MLP neurons of a small language model. Each row is named by its layer, matrix (up: input weights) and neuron, and shows model dimensions 0-223. Each number is 500 + 40 x the weight over its row's rms, rounded and kept within 0 to 999. Numbers have three digits each.
After each neuron's rows, "fires in" lists the words (lower case) most often at its 100 highest values on Wikipedia text that the model never trained on.

L13.up120:497501471503517468490596430439439477537500524510531493547493451532496574506524556439514574489493461495544518410487457494460462509473510529467512547432582455527516559437507505518532547501489486474471493522514545527547478497488533533503521542510545480504440505531452544530487489560507470479575444523481539439485532526438496533512429461402523511481482483502538518475475491482529410488510547501489535532486423505535477574511498540543463502552562475484431428507441480532497496494468528480523584542582500499530507531492512415514430537484482453534531552489462523609521514461460454492464548490491504476608528511485521483437492515469483438516529426488535569480419596563564522475563
fires in: "in", "of", "between", "on", "since"

L13.up20:496479523526501497448510488482500514505493538409552473599464529494481505522428532487479473478556455556535559462445472482501489454531620562529487552497472500483592492458527482505488514504453470526535451477526518521504444472568516475498530498481517465509562484467528535460492491460494540490570533432518513480459469520433510538517414510510492463479429395427477431479516478435453437646552543535465516446490591471487556491522479487558517493544486504517475481451532456555477477473516473575486509448466424529530494521508448501507480521493433434500491499460533412537562504481506477477564517454550527453469541508501466490469424522478480506484538583478524560551454460552490496456517
fires in: "was", "on", "a"

L4.up319:562500492503451528539550563446557456464516469525495469496489522496548493468480427476462487547527478493534474472522530551509484475569468512532544575485395486565442516494477494488520451464499477522490584561464487473439548594461556506408464451482478500454536529494432436539549474534483574460444550494533451437523553479526509457510538554493436536499508523454469455433490527513447545549489570460517570506540494445497503498579463479486532457523518504587514467504528550527505448403516493510506442466500530492490502433479534450590498530537584517536485527541487499491457459562446489525509530517498504506515417411544530475488542560497474518498459525505439557526520480541563479559476
fires in: "tour", "label", "album", "championships", "film"

L2.up461:569525495493492479418534524496482447529471505474487488479570467415473508523504534489528579453537512507566505483447446564511429559483574436397509484559477453536464540534455468530464580461485611483508484570492498537461408522545459511508521516545540461510468482494500471425494546561492491444479462538485521527541497451499529516501499491433467531536474566469437494521483473471513537499467490576524511533486502503492467481414608510510543490503541518443435460515561466535474525478535488503553522530484455512470557528563516479528541543575431419575495465466539495535583449497471514469536554476475480406474453524524530487531523445451483534516547489519471480516533540509546543519453
fires in: "between", "both", "called", "either"

L2.up132:560470459516485539512564460479424505521496543455510445519518507516512553575459518434499513544583508513495611493491482552597567498479498492497504506528550462518491510474539441421511561605491547473575524462567613523536453471547517569545483489438555536491497533524498564447484491494424478427496493526452492448476480515529511454517516495530558475539527536486483475455513514487517497509428475439515453388524578520522492469532506436519425478475578476462542426567500499576509518457439451503488468521489504455515573473472430494554531475474460462515493499424428468484463473471510480513439527486483491470509475540476514475517508486432518470526483516538523497506480494415483472480468
fires in: "number", "part", "most", "all", "no"

L12.up496:526541427457562610505591516473494447550471513395518436451470495517512506476461460527549512476548500494508450526448605434527482561481476453495498500524461427462546548482507519496552470457447506509471464509511466517545467522474458532461493526545538462490460562497576512464503454531508546472516517480585554500540516515538524473495425560430540481572558612496409471494430470477550450477526535516496489458490589505597574428458531469554485445518492492513486547507456480487511514460505479503560462490507528482551482502512539444518518505482530485495487546571540548511526520483458545483451466447541437513513517485518519499475438497443529481456526506450513532460483532493502497557584
fires in: "by", "since", "from", "of", "until", "before"

L2.up355:558519495572533486489517523469488490467525452500512466499406511515549516478574533526462510477508453487505477469502540494501404496452382482552511485480510462529501592488485545540489582432488544522532545481452482467579546479506501551507455483530521459500547516465471590464490519463513494499481514486470536457494534572469459428519521518482506536486458556465477503510526403456543604529454435511536522465461458493447502523455533509488449507548484488455440512530508526567537559506479507499420549548460527492442526536594460626477401485500508518550518496519471576519509500529503510493516493472610487449493450549514498494485482490536459523521422537494421515502448560446519477501456
fires in: "which", "whose", "what", "no"

L13.up22:555543500496492559502479486499489497450441529438550440494501471471484493478497485490493452587442505438520511395454520534512518499418495542506509467484416475527566501431479535544471498519552550555497521485475496504462483454545519557569525527485528493508545437496560473558435476500499462517566480522504552528540465534460458435381521502522484429591459419541512516455466424454486507545576513619498518489509594514500481524448522454550448403527470495520455517483487531483528524560522535504551565474511530514561535455510523473502476421510489536454472496526497544519557502506525524550507534515395487536431458533518524456532490511511486524512569536545460487493434486488471519469517
fires in: "but", "however", "not", "is", "would", "was"

L6.up26:493463516467435522529501543580451487470478488474520501461450458459559460500485513448510519569511485499415458532427557480536466490472470497454591501423478501570524448416435510510506552491501488538494487524452465513524523582527472577469482480480464472539434537526528571529505432457487480499511469481532517468531556446520456554483536497494576505511516492450467570496520520449559517520531560450526494551462442521421513535453406467498445478516545498480450432551498530537490503536471554501519451551518505550501497510409476461505455486546561456483484559441456457514485560459517472452538553531556559480571524425512524562503463482452462495509442433558515499479540552539454438482531
fires in: "by", "with", "from"

L13.up93:454487509618467512503466443512527484501525546522479572545512538521557532577467501518519460523492518446518468530489442481534498540519531461470438569513485510480512458466493430474555490478500507482449560510514503457514524447463428558536458538459553483502560509471575478525572477577497446541563540481549511521504504444491479443446561505519405555507511497478442469458492429480520513505574486451555486526465489547473428496513528463514546431427472543452543508431558476590488497458574496492477458433478459516458503586605525540505469501556494474474488513469542462449524423526537543476545500457474517431506485555486522462562508521496444552480552463503527470493448472511535430524495
fires in: "a", "is", "the", "an", "was"

L3.up582:521495531424428530508517513554546485572488472553567455449461550366456520448479550483541548497513506532505495506472521498478398489465451550508520507498439437512527450548505540562511522477440492487482494467524435537476483581445486495539551497539461458466512481494520445470480592463504493433525539467531474501496461568520520476503558494525529553500557483507432427505396540500510482518523519487540468541526501472457527500479476495463468496511514557533537477493500423518436439538530537462479414463435534526471533553540522472427447488476529436510542513545617541498495550514459493553505510421498582565539453528569502516495511490502540526467504550475516510491461506549468462442454
fires in: "after", "aftermath", "when"

L4.up293:451526464447515549495470529459469565430399443501563482459491496479532592519485501487472478484484463475448457438480514455544480511523480505505478487473458464452547607534470483496415517464468562472414461471466500506491527493456551546614476499527556505498493521512496516488533508578499421547470534495555485509515421512493508543477498480504427508489486483504507519565462443484529499578568499505514490445526535479498540573568442564511470501499451541401541471474459518559427493548593480544546449447493480521466522578507573484514509414442542520489549490485475479460494407499534517522401528563464494451479514509523474509431488528497547511513554476473492507493482484545471495513502
fires in: "but", "and", "or", "so"

L3.up147:528529476510505515442530458541528478534502465531525476480487461484455521560520400451429525541433524473438490518471542522532444550464499509499516560517477462466481457526493482501544617522486480545454544472441465474492476514554415528428512574445513458486483455512478553519513522494516515547485565577493524541493550478481505485449515459518444516492467488474411482514489462510500553560475460500565514535474442503471430538427467507492590489559466513413581518523522544520474572514496444497511529491448437541481501600512508581497428499487554562456571409545512568520515484482525532530461480511512494502461470549522524516468493563464492457455416511536495507468506557504534517555418
fires in: "which", "of", "it", "what", "between"

L3.up415:515473486513466523458529441526491449566527520554541447481538530499504506538499520437521482509499458453538499434556547489539518509459496552514513494459480455532431547468411539522498355447558484569522495523494524525536465520477474546433444430520396505505571491604517445551485560466460507489460515493512509416529514569508488485526554588534547388533376517514501506489483522572521435530483496541475567573468547466517443511470499527418463498505490488532474500495445519505471512503512518495525463521506509494474457551542528537514502421540514457468518531497566544503574527480487515496470545507491511492410408501519528475506452515528522488493475506476521540501501485479484445539575
fires in: "on"

L4.up624:487457520512547496531537461501515520545539560503500468519525432472415514478479536475512579507491512533533501502552478550396570431461481508442517480522519485536510449439461499441536520440477415450492497512485474460458558540607437493497496516502524512541568483531509481541506481452492522554477468520557489479516448483490446505497453571484524566534460540464442460451465542501508511508529433502507531502597541467462442503522555502498546475403527516600467525458521521574530483543502483519488423493527516494459469552506515516544473489508436451498555483476501504518537531478485583463469546434465455384500563522514534510530428487527483487497500528533600532520548485480547465407435
fires in: "of", "a", "de", "the", "la", "los"

L11.up88:535459512515511449526497403548475455539422534456506511494447524525540563451546459482468478589520469511505523509483494510517510458533560507553531505551440537479525592472555487467433468467545474497449509434494531459581510539487503514538464518470506523550591494499560515463509483548526513527489557546469544464595453427544445501481466562511465492502458475480493493442514486485534507564495482476549489467550488472492523520545536484503489482508474562501505496538480514496545490509461488471514489515487511513553490463507468557510463467543492515537555494496482499489466511495546588452435554530451594477478526548493411483348497454619498487518440442488480580426463439506421557489490
fires in: "s", "of", "have", "to", "for", "the"

L6.up273:491450505513435511499517515503463490540461442594487505434549521536528485450449564551474559441496512522484544471438480508512498531519504472504530453480492480550500505516570532520479518451487534484470491501597469482473518474487435493514498483499540498481493451471572371470521485505431491477500449507550548504513479525549543514454481445477549437534500479518465487590492496487439552473534516439455514512468446441493474498507504493540437547467499503490507469497477463504502600553499550560448490380498435512532479525436532509470572451554489515483453491557434546542474509456492442473557566460501552461565596488446490475384512564544478410515532484468535482520538427494484480475491
fires in: "three", "as", "two", "five", "out", "some"

L2.up98:471494549438468499520565469506499580432467521542435438480470527507478506466511480499417501512479500478571456512494520546566519481533462536485487521520565411553548492504526506494480513539549525521446554483480484495513560595496487503488487472484560436532486531460524486495560509526484486574454509435515505562579491444441494498511480443478546481469520492519516534524447451475545462562542492524458564539519473478540515524632508498428598500438477469508487448532513552470605456476580475494507492511556469552517455494476504505581597452468535545533485576510501480440530498539580517528437512508524452486521505452564486531539493556472505530507516547545477450512484474434422476520480
fires in: "or"

L2.up259:481408492459544568508540468452508454499536460481408495444489470509463471544534554545467419451502482517536503488531547454508467466515517512483505498532465397494356523497533424542578492547519459463513503430478444492482486501545470490549477493532529528457509505482473487505493542512446618469459485495530478459457595501470518459508510522488544565499568442456535451499468530471488541520474533467520529544494489505464503505458473573559483515525545461506524576481465503529512522504487467493500586398483529484539494542579540450499502571497508549572491523536504449460497501520389500508506551420460486588468490490529522533557516525482477514529508534416495478451492521466493427541519
fires in: "during", "following", "due", "led"

L8.up349:497533542510476457465484470477486480525424521483525541486473537573515532510513504548436509457510533450534559460580499461508563560526567495459527513494524521520493481474537460489547486512530508494500544451568529401456538528448472442394550528515494540431464477479487430472498472513505484460520486496473440535546456510489513499532496500565457452444489554497444501553512520491516517571506461459584457515526528438496478502537478520470497524439471558451444475520551469471517453416528485521500553577433552504498550510481466374549558472366578516542441486486459443416533516471558478556534477456540516510538513525517479508502455470534519484551496513501552590452477471529467486478522
fires in: "an", "well", "place", "time"

L3.up588:444467437435504520501480492544452509456518506506523485485498531550546514497411503544510509529419526465506561484450579519471600544524538523496494438473462552553526540547496418454519479450555489514530523438473555456457386494536510503480516515501527517472477512512497465466587492540475495509492544497489504514529548495537467445521469506519520400545543431452564428509486429480537545565462460487480504496600538486492564526519475493470465491511468482594520440496478442525525438446459434524480475427501520458574496514491489501507614546566472454500526496507499452504506469561533452499493514593511492491448433501537461454603475508528517487510513534529494539486536457528447547471526
fires in: "part", "distributed", "soundtrack", "ru", "number"

L5.up547:504531472475559520465530450496594503566439497543504425492504544511518549516559524442459524541486541470566437488471568549570458522471466506515597496540474523531476537467516474570460482492539461429505525514384434488506498526498466486456508532456508451501557563476446528520425484497525515505412494519452516534487518478468513491476483525458454525498432540453483464474479505433463502526486456468513559470501458507507500507419470522471502529538465477475459471450479430439506592489519406443545481535470480518527541559556530524482451469494551471546531549573474548537493485502575538529486528523587525498474447553553495519483532499500455501515504496601431510495429504475424447455550
fires in: "to", "what", "of", "than", "this", "any"

L4.up630:515509449495470477515465410492550493480512515513439436516553469467468524584488476480551486519526549541493506530459544531475488545474526563481542504574496481449470429481504470479457445451466478472501525478533441446553503523564496541552454512437487529454567557512561484489491532524383496563459500521533533503555520526516480538494442490484485462484467505489379499587433494483472534430542446462494516476519430464386439483475492512438562517498513510517506446502504534507440584478458554495504443398484458471477472578460473517554489458522486497495580481523495517501536463500478529478490577420448502448481488557445525497486457503515472485559516487539503534578475435536528495560528
fires in: "of", "three", "these", "other", "two"

L6.up367:486545530443543587431528480485475594477523513490361419449454515531465540515468546455509538536521514458482473473507478583505474443553494537394491521502456486512419537555510478513454555508580544509536511424470475482471544475491489529476490517498510463474539443523503466444577502470481427564498511528501462463524461455530513534502396483541514446516488433489529544525605520513471491528508568510492511485546473504473581490521482552463529464521469460466575483492500539469454466534550505518574478502516532445495502515489495524548603445542460472475520471494520534469563432499458459551481513486523500457543492542531541437442417527536504514513490553552473528452529471510522483515454
fires in: "and", "or"

L9.up190:528483515536480525490520506459495503520507479489464516462533469570482463455510482501443479552490583432479485495502581479535489471476480461545415473449491550452531497444533518433497491461614523526494484429436513418487518466568494618506443469503542457452482464501451530529555459466490534538521505372518506464518522538550448526503485519471482444531467450490470457506461478521489466507440448534424494549557563429489488566466501422478481503520513518522593556527460505561513481545516554550439466480463436561543446480567456517532510543454505548505493516478533437522469531475451452497481569573532562453501524523468579491551499494559490538467467492497519530468536488467545472485530
fires in: "of", "for", "in", "at", "won"

L9.up567:472499456533516528462498505486533516464523524458516553562488494528492514468470450527427507563556510497485440449467530449473524504430460484457438518540530555547493427512517536498571527449490393495516509555473447487454492524518522486460499481538535509424429540545537430518548486538542466519495525463537501469483512548406431506539483435469461563482483537520447458464513482496503532455438491479475525521549533411502475532452443576492507522555472499578498511503501513442503478529496500535444510484465514503598578488578511430434637446522555515478497546463512509505516502503394539515471529562489475548450509501531496453512503550503457540411489427443471487535509484537504451481534
fires in: "in", "on", "at", "road", "3", "2"

L9.up349:419522495463499553454580500417498508494436502416545551532464506569507471523514457521453469527448535458558500556524561490490526454503458413463532480499498520495505426531473490526513534497501528484485523532523512437448438505540454434487489497497544479566457478473475512467616435528559561527564505410590497468531443529520488513493496512539484523490473550466547472455492448492532509505560514552550477561500501459484549563517480485458417542541510518505536468461482487564482483483553452458515521464505452485465427462500522481565483525453416558506455498494545560520574569516566514509512492489534535460507450447488549471488464566549528535465490557405559538502489429462463496530504
fires in: "of", "for", "and", "at", "on"

L10.up308:483567484500529430488480461491488582496470402511456529478494521595537507482444426498462475512548549475512551462453538591517568450452474501477530575535415518543471496528527459439519563481451451475479475495508395461441490470497531535544463577520582527474563445513533550559539436473481507575544537506505433510470532524510478469465552461519486487493502442494508440559474536435507497493523546465529496577536464505449480468471515509433568448486433496483515479557503510453514490566517488493528526437505470507471506479535515511532512546609437551483498568504450436541504501550451514541428514464537536471583505540458499508483490501481479526484606524502473468505519505504485495517527
fires in: "and", "such", "at", "animated", "of"

L7.up465:433442501522511456464492457547473573543423464499508494452470498496494465445502489510530558508452502547538451521496521459560451506506502551486528466431495493500420497494534560494481563522474464449507476521438487489431481473508499500499495477576445474541419534565417465475480492527494488504526574522531546498505426549462584617492515453486438385527521524534509468532514501466495519491554545490487542476504452484439510526438498520462505519531470484505445595496499453541549514519518597532519566469465493527535532536448454476457513499558457445517428602490493580524545500488522507483453558557498571485533531507502448465505529516472487448564519448502487540570485468464440438515545
fires in: "the", "of", "to", "into"

L5.up580:514507485507486532475538477473450550478488526536419446483583530515513521523602492488482485484522495509549520484481503464481395495475462477522547514488497518427490549514518528524449498560534496489513485493526461527505504477394542465477498504506577514580493507482523519546440482528443502472469544505442534509449514440506472515504450549535571457522440493405476451597488431416536582523502461484565500462552561412499500521511523466479522516463522506496417455431548552463488546485522493465484535532496521516458471565508554522542569428570533497514453516478507485549468444538453545491414546466479508507516565464489455508447552512527553505528484520583544571490425502541426472518458
fires in: "the", "what", "all", "any", "some", "those"

L9.up6:467524426420502468549523458494464531542498474503458442439509533478537515492507496458549614537461468494525514482450514546537513514512423473544522513554496477560467541549433457535475600522553438539480419508462462438487481618463479492493475495496535536523477491533475479550511459489475487542498518533469431483489500467458502456487481486502465467612452480544456529585492485466531535516525516491512566495497488580539451490528424580505542489615504480517516440535470514504559530501543439453485557450506517433526538506543506517539438503485517503447482485484468422536518490512487504510433599499445555508459538571520574525523553449473529487551519509555480486513515474511427492469530
fires in: "of", "in", "as", "than"

L2.up245:562524503506564494401486518489469493499461468537481514453511535542456424513539508480558536527491477515526463526489426556550440505443475515438499483456406451490509482521460540530488543439548463527573578531547490524498450574434481486497481505468431475471512576490468533423470535511473512481501475538423566484520522488460531490467487537460520505481474521439445514445500489516509544519483455556554548543473514507559423455444521512562411487569436525422541506482520523500470520484508593479551557480467443502511505493537470401577514460472433452513498442490519539565541450520444474508448538460549484554499442504544486545533541519483518496481482536535435505525550450445545476515456
fires in: "between", "both", "either", "coelinae"

L13.up89:463546457455525509492507524399488414512496525546563543496543468507519512460499527470458495503545482499514522486472570510504505550439440511436557556513505449554443611473520496538462526487530523488491482488508438515408506560525442536409498478437551517501538525471478506549459535504478492477514568516526545446515549426526475545491491481418487502463524489424462473531505521392532469469558492510508491467468508412572456543474506475516449515562499437461501461516502507543463484473509515471457460556529534549562498471553514527480489567505501513536517506520460573520540554558448448502487476451530573524572539598557562549490464424570488547492551496474484524535500440451497483502539
fires in: "from", "of", "by", "on", "to", "in"

L5.up342:474483426492489526452481474458573470504543487479514466460576531541453495578480546492426480532536536456492515390462486564514484526503461519528470480472484475535487532602463517514496524508492549525551471517518430444529499550481534505462519467535526520506520505494557511474526552453495470488484511522511457469540519609431531496504520474491510512506500506571593531442548543523514513511471496482506540504520536364535495564489490525417485556493617496542521556525484495475560490496476478532522463440433504429536516552538507521490473444513492417532533473433493567520560498482474525460426541530516379511426471535555458486535479489534544478503482489419540517530552434462510520527522
fires in: "on", "ru"

L12.up610:489538504493507523519565477517483488571501445527488424495415487528515517479460523469524515414509396579485492504495500468514506465491508527551587510479510525541475513478535567546506535455506480474455469523482471452549445533459485484515485462565525446535530528501506513517466499461446513518542469491459538452471450569480480527512496483451508481488571543494481466494486552416562452513528492503483485492480498483491511566490512450451399479635522548440411424507459472560517463517485455481491511487581514455517522558540501435521453572511466476579575569497473516582494481494509465520460487454517467463521534543538508530485517551410599471529495478491600497554507561548499457443521
fires in: "of", "late", "by", "early", "the", "october"

L2.up585:518468481532465534500536490513530447479465463462498502472458476531578500482507463484473443457490507416628478495590506494524459517467494503556512524448566499506503448496500462468491471430506551566570479521504504460500484524590487497470496460513461468494504532565515433544487525504577527517532483530500500525488591587494502503518487427553509525520558590526458560454509481497580526524467536516465538533573535467545482547431563609439490471491491450532411510537551493479474583497504500504525524560482487457481487559532503538574519475527602522488466483471479532570540487493443568525506573539536502539450417486535438502517533426505517472454495502513550523524516484485503524561535
fires in: "on"

L19.up461:554508601543444459448548500541559430459521528510483525552482522485523529560417426441549499501503500510543451499511493575548562412449448515571521497480517484560463468516543490533466490445465437427547551428510567440488526483477496471520439465486519548482514534529508517471500444474434536504525532480528470473476481539513472529476530550509479496498452459451493498500486453433505514525511518529479451492549515531533503521470505540460562508509497511501515591487492443630443462510583493496411434483477488512441475518492580455524534537453516501483512552459454456547525469521487503386524480579449498461506553533510481537454512500544438458499453556562462439499512486529495501509436
fires in: "a", "laura", "c"

L2.up499:506492441481510540514551462491469433521571500468454477480478557531477470451523430476395483476524536498506450484532485516567484489476484515468491499465602486506506512494551500445431455494463497471556499464486555522546500467513461523504449443538459557555609435527492530476480492442523564504529485491553551463525429554516530473450496460560434522582494598525547447430445495491502496538459530559494431515468479498549485489519492514443505492477477455454487541552461501541525486496559453523546549505501519503485534534525518489520413495494558527489501553502581477548478417512498500509530477577479485485540479494529592531443578433436524550520511461488479427442496578486550524429460
fires in: "born", "footballer"

L9.up352:497501526469557500457491415516568465493538517526554415531512496525466565498448580558540524522542408516474532463517535438513488528438483515480500522452484454514458545499525488558511535484537457514488471545501455485486462500503476462430485534587504497570448578526494520505512411526481539490496504416528491478479472537451472554551403489429436453572493526536481483506510552529485439558507529470503474530520488532502515526426520468485452532504507492436479527494503480530521554475506469490460484489470512514608611478423545452484473535458526492543486504508516499556534539605516499509468540448474495384449487580528471468531523446500519430504505504537437559478441545516489430493467
fires in: "in", "to", "of", "office", "for"

L3.up313:523521479426534530504588547542482475485482478554445485502428479528482533522545550507484470448594500509595613453470559453483461495548527529509482536499478487476513546456534496523490575464530464452530462489405503409478464392465401491482535547544471465517502476450485514559509463432437538425535508445534493444473542469467494524487505559491512539459499479449568522488530515498532520506482408475491547547510493465488512485491443534506514519476498477467432568524488576499496563500476530445516588540494466520481519538571476533496513497530489566541555525554480499479514455482465560493461567414512533483532472514460526533484529517502541408508513559516559475451509553525500504564502
fires in: "during", "mass", "frisian"

L15.up540:525465511479485507478520437495465476531533529469517471503513470508466534502466516429496486525501483542464498560552472484514480529419531480515526579492506449503495520538475514472486528462564497472526406493453512536555452529500611462505469552551497511609473515512456508534495484552528515439584460459501484501450452489435484503510462505497518508413548516438433457551571487499515525474438443512532481488508446581590537564467468485538484527461458549458497529456510542539461528502512505449451599492534458517571469430518475457550507492535413475535562535443518451525499488591539459424470532472554480536509519496451455448514530461563448518521479533551485484566483575562495562512441
fires in: "to", "help", "of", "in", "for", "be"

L15.up570:600349529522382576516495520515505475489515484569513469487486562476465558462462547507535528482491486564510439528502544555575556515465539475483480513490468497490534465472556530459536542428492557503512483541444468528483534559549421519489475519508601449489505476479526535478518455538570511490547520555471473523452504493498457489440524528498448507545545477541556418481495485543479527462458482493515488476512485530569515505483485534479461421485498473496579628441539530524552456470557504465428486435429464515497479452452518446500514451477521505470524587433509494599487512489511501466510497537504497483511550463492517503479473523564467500540503446496475488497580540496470472465485
fires in: "a"

L8.up362:493589410469538479480555460519475450496508510502552517506491479420512518571495494470466568476523439432526487504507534564532517467479462494520439488518494462493497526490443492536466478412472527511427433500533491567521446509562463479515489466521470430477464544479487562532477432520500473560427513465511507457525514491548489605512533493499519509481547582557446528534471450492489589475476526476510413504507537524483502497544436437517445467477483496511405471518540539503440438538442456547531468503435530544604595487566489543514470565509527502498510493512483466449513568471501482513457505502501468416529479453488535535557511513423483477498502529500592541483550505569573513535486
fires in: "by", "from", "since", "of", "aftermath", "here"

L14.up148:417512450528523506526546448366490511445483532571506543499594483533547534557465507493502508452510568538524510569495562489450504509515493530512532544509505524492465467563447423430455571535573430529445450410538410475500474475525509513501473478455485479494529491556473490478514423494447467502469499488457487486490501517586504514490418519467479515430504468509498488482493502512508538522496548533508526559508514438455521532477437550454573544583465530485534511479516508569503494534472491445466411422518477514491426500566522492526451503491443534497472467474483550538473554468480547507504523495483531578564465544539506468506481491517549555522443551416554487569490497443461511549538
fires in: "at", "of", "on"

L15.up564:384473474509488469502538505456407558493468493563546417391513513498497467484432385538492511517484532450487492496451464542478499513523523491514554500458572551491522509542491403450512514475450469456573506536460575460501534517469534512464400488555561416494510513451504474512537552570456507515485476470477494478457483522504529537438486438572465483502492510501505520496542515511528506541504474560483483501572476426525410501515441519543566551529512448523591547509510530541507510475487537466498435502515509461524464488477528463472520493528583524489496456530446544497487563531473413470503532527501484541506508473528545451528560586510575527534462537536464440485523539571498474475478
fires in: "film", "music", "track", "album", "song", "soundtrack"

L9.up347:514551500509489538538564436514475462543506555478549437507510524503540545515561524510465479521492468455588472418484524589515434486464482483512441484484555489597486458522579524543487475489500496529514484478468493544475473469580465473504453559553542486530487483520450517519524513452437473470475526536530546501461558471492438532554522480541485511433499505449518492567438502525540483434508444456442516503575562519526489536530551504499510499557536542513484560492490522537603477453506568493413521483486495519549540500555578542625556430496502479511474528472545559593528445507579529504543503483533484466485540542498511528439542482472498513476486559469436527474506533435565434528490
fires in: "the", "of", "a"

L10.up589:533483518520481469502456389522488410554549489504528555553465480530515486482524467428500452505580560441491470496484518477496411464434447504551554517505507516525514519529434468567530518573448504481538477492552510440497483476521412479513545475530464482542532401522491544535506492520484500460544485542505530448408507524495504500511547543433524527583560462552469451467449496442483523548447494513506438556576436521522459457471505483527533473501516443468442515517513419498447500582495497550490456556510473482508530479560493525575473494525450463541521518480476449481532491478468476481428486503474440481559561470549482462516478569453401594507488530515544468524505496564513522541443
fires in: "of", "in", "after", "from", "on"

L9.up500:448556472562456499507550408520493489497506544518497514522535567538541492462486516524498549484529572495439516522512514492464431501494481425440526546553499479473484469517520532501504535493493444444490475484507508463419537524499508562485478554526509500476506475553473475542565521544590507522524392465550495486518488513485457505513453454484486523502487502475553552584517422507526491472469467508463570529478514474514483620456508530380509445452501518433505519534505483565462510503487438469461501493470481525528473558573533476591440529516580511514382568437557536495509485439457492532480521463521461496498508474596540513587530489523490468489455480436552498524495449493440410499528
fires in: "of", "on", "at", "as", "head", "in"

L7.up47:496437523577466498428498501537547529435436505451530447491445499562471502452552565479506495504495427466554556526460519492542492410541504471499560480479423435472466456424442520539426496541543453506454485533447523468564510529467548526533530453564507431521496476494452523491469521512505501490524446534501569522494466512493484511416477531514607539520493480503419489499466492516519480568540514560588548550417486504492539503508469515520522516427532534483445487508495535525510539478486544488503460539428539536569484487508536334565482478524522460459521551547487536507485484495518553508536476479537512529511470478530532441460413457479531484442459515506433527467493529521461481529545
fires in: "was", "is", "were", "being", "are"

L10.up218:481505473504584434499487514446445418503505485458480468463525432489523532541530511565496527530480563541504553499514567481532407494477488452539531552498537522456493500417560523496465532499602521479498524469473469441438492490493509507504529483519530494464498488485470528578599477478562521441500494546514473507436480490503511474526496589466525537509507508503501487437568414477556474441540499451513511613523514430475506525462506531460533480513517520518558503509497505510555503544489459479562526394531541544502443522569545503455481488441529507554454483574482491542507484457466521444541596521450503445527514548435485511489397447467472443523540516446527535443515476524406510553504
fires in: "to", "for", "during", "of", "in", "made"

L7.up172:464481531538564523525497415500529480479398502499518494537554514510540576606512492495497482473493554521504533511503422421524484458509517450504512579547476505427479560499565480476491513516499459511499530445542539553542464457491465441564460492525556527610520551496468469532499467489489532437550479465499581463484486501484446555513450514496457527475478434510523497447529442502538507484490430515513504530496491550531396400505503477533439513483508534475476481505502465468551516495541558451477530471548490511573523514549511465467534508500503483547539512471506506599529402508478517519474507603549582501488448466482435555436489489580481441508473506531399506474490536497458503486430
fires in: "to", "of", "not", "t", "for"

L7.up364:525519501483577575483520493411487498501493527529545409504541494537522540490513527429506474499533449432484489494476567468468475469485442476492575472533529524426518549517446462546478538487508568499491505600494499529475482448475483541488392459553490441523452512498524482491550517533463611410491502471520470444446516523491506464492490481447523539478468563391452523460560507513483492484478546464471543485546520426468544543513599504476537553567501442564519518558510474535472539490514476478541532507527467555554486471405526463488463487442544536520479444544482473511479507517488515509471536521530533457476489442484431505542482527516556481460523523517490599484574558589482549537485
fires in: "in", "on", "com", "for"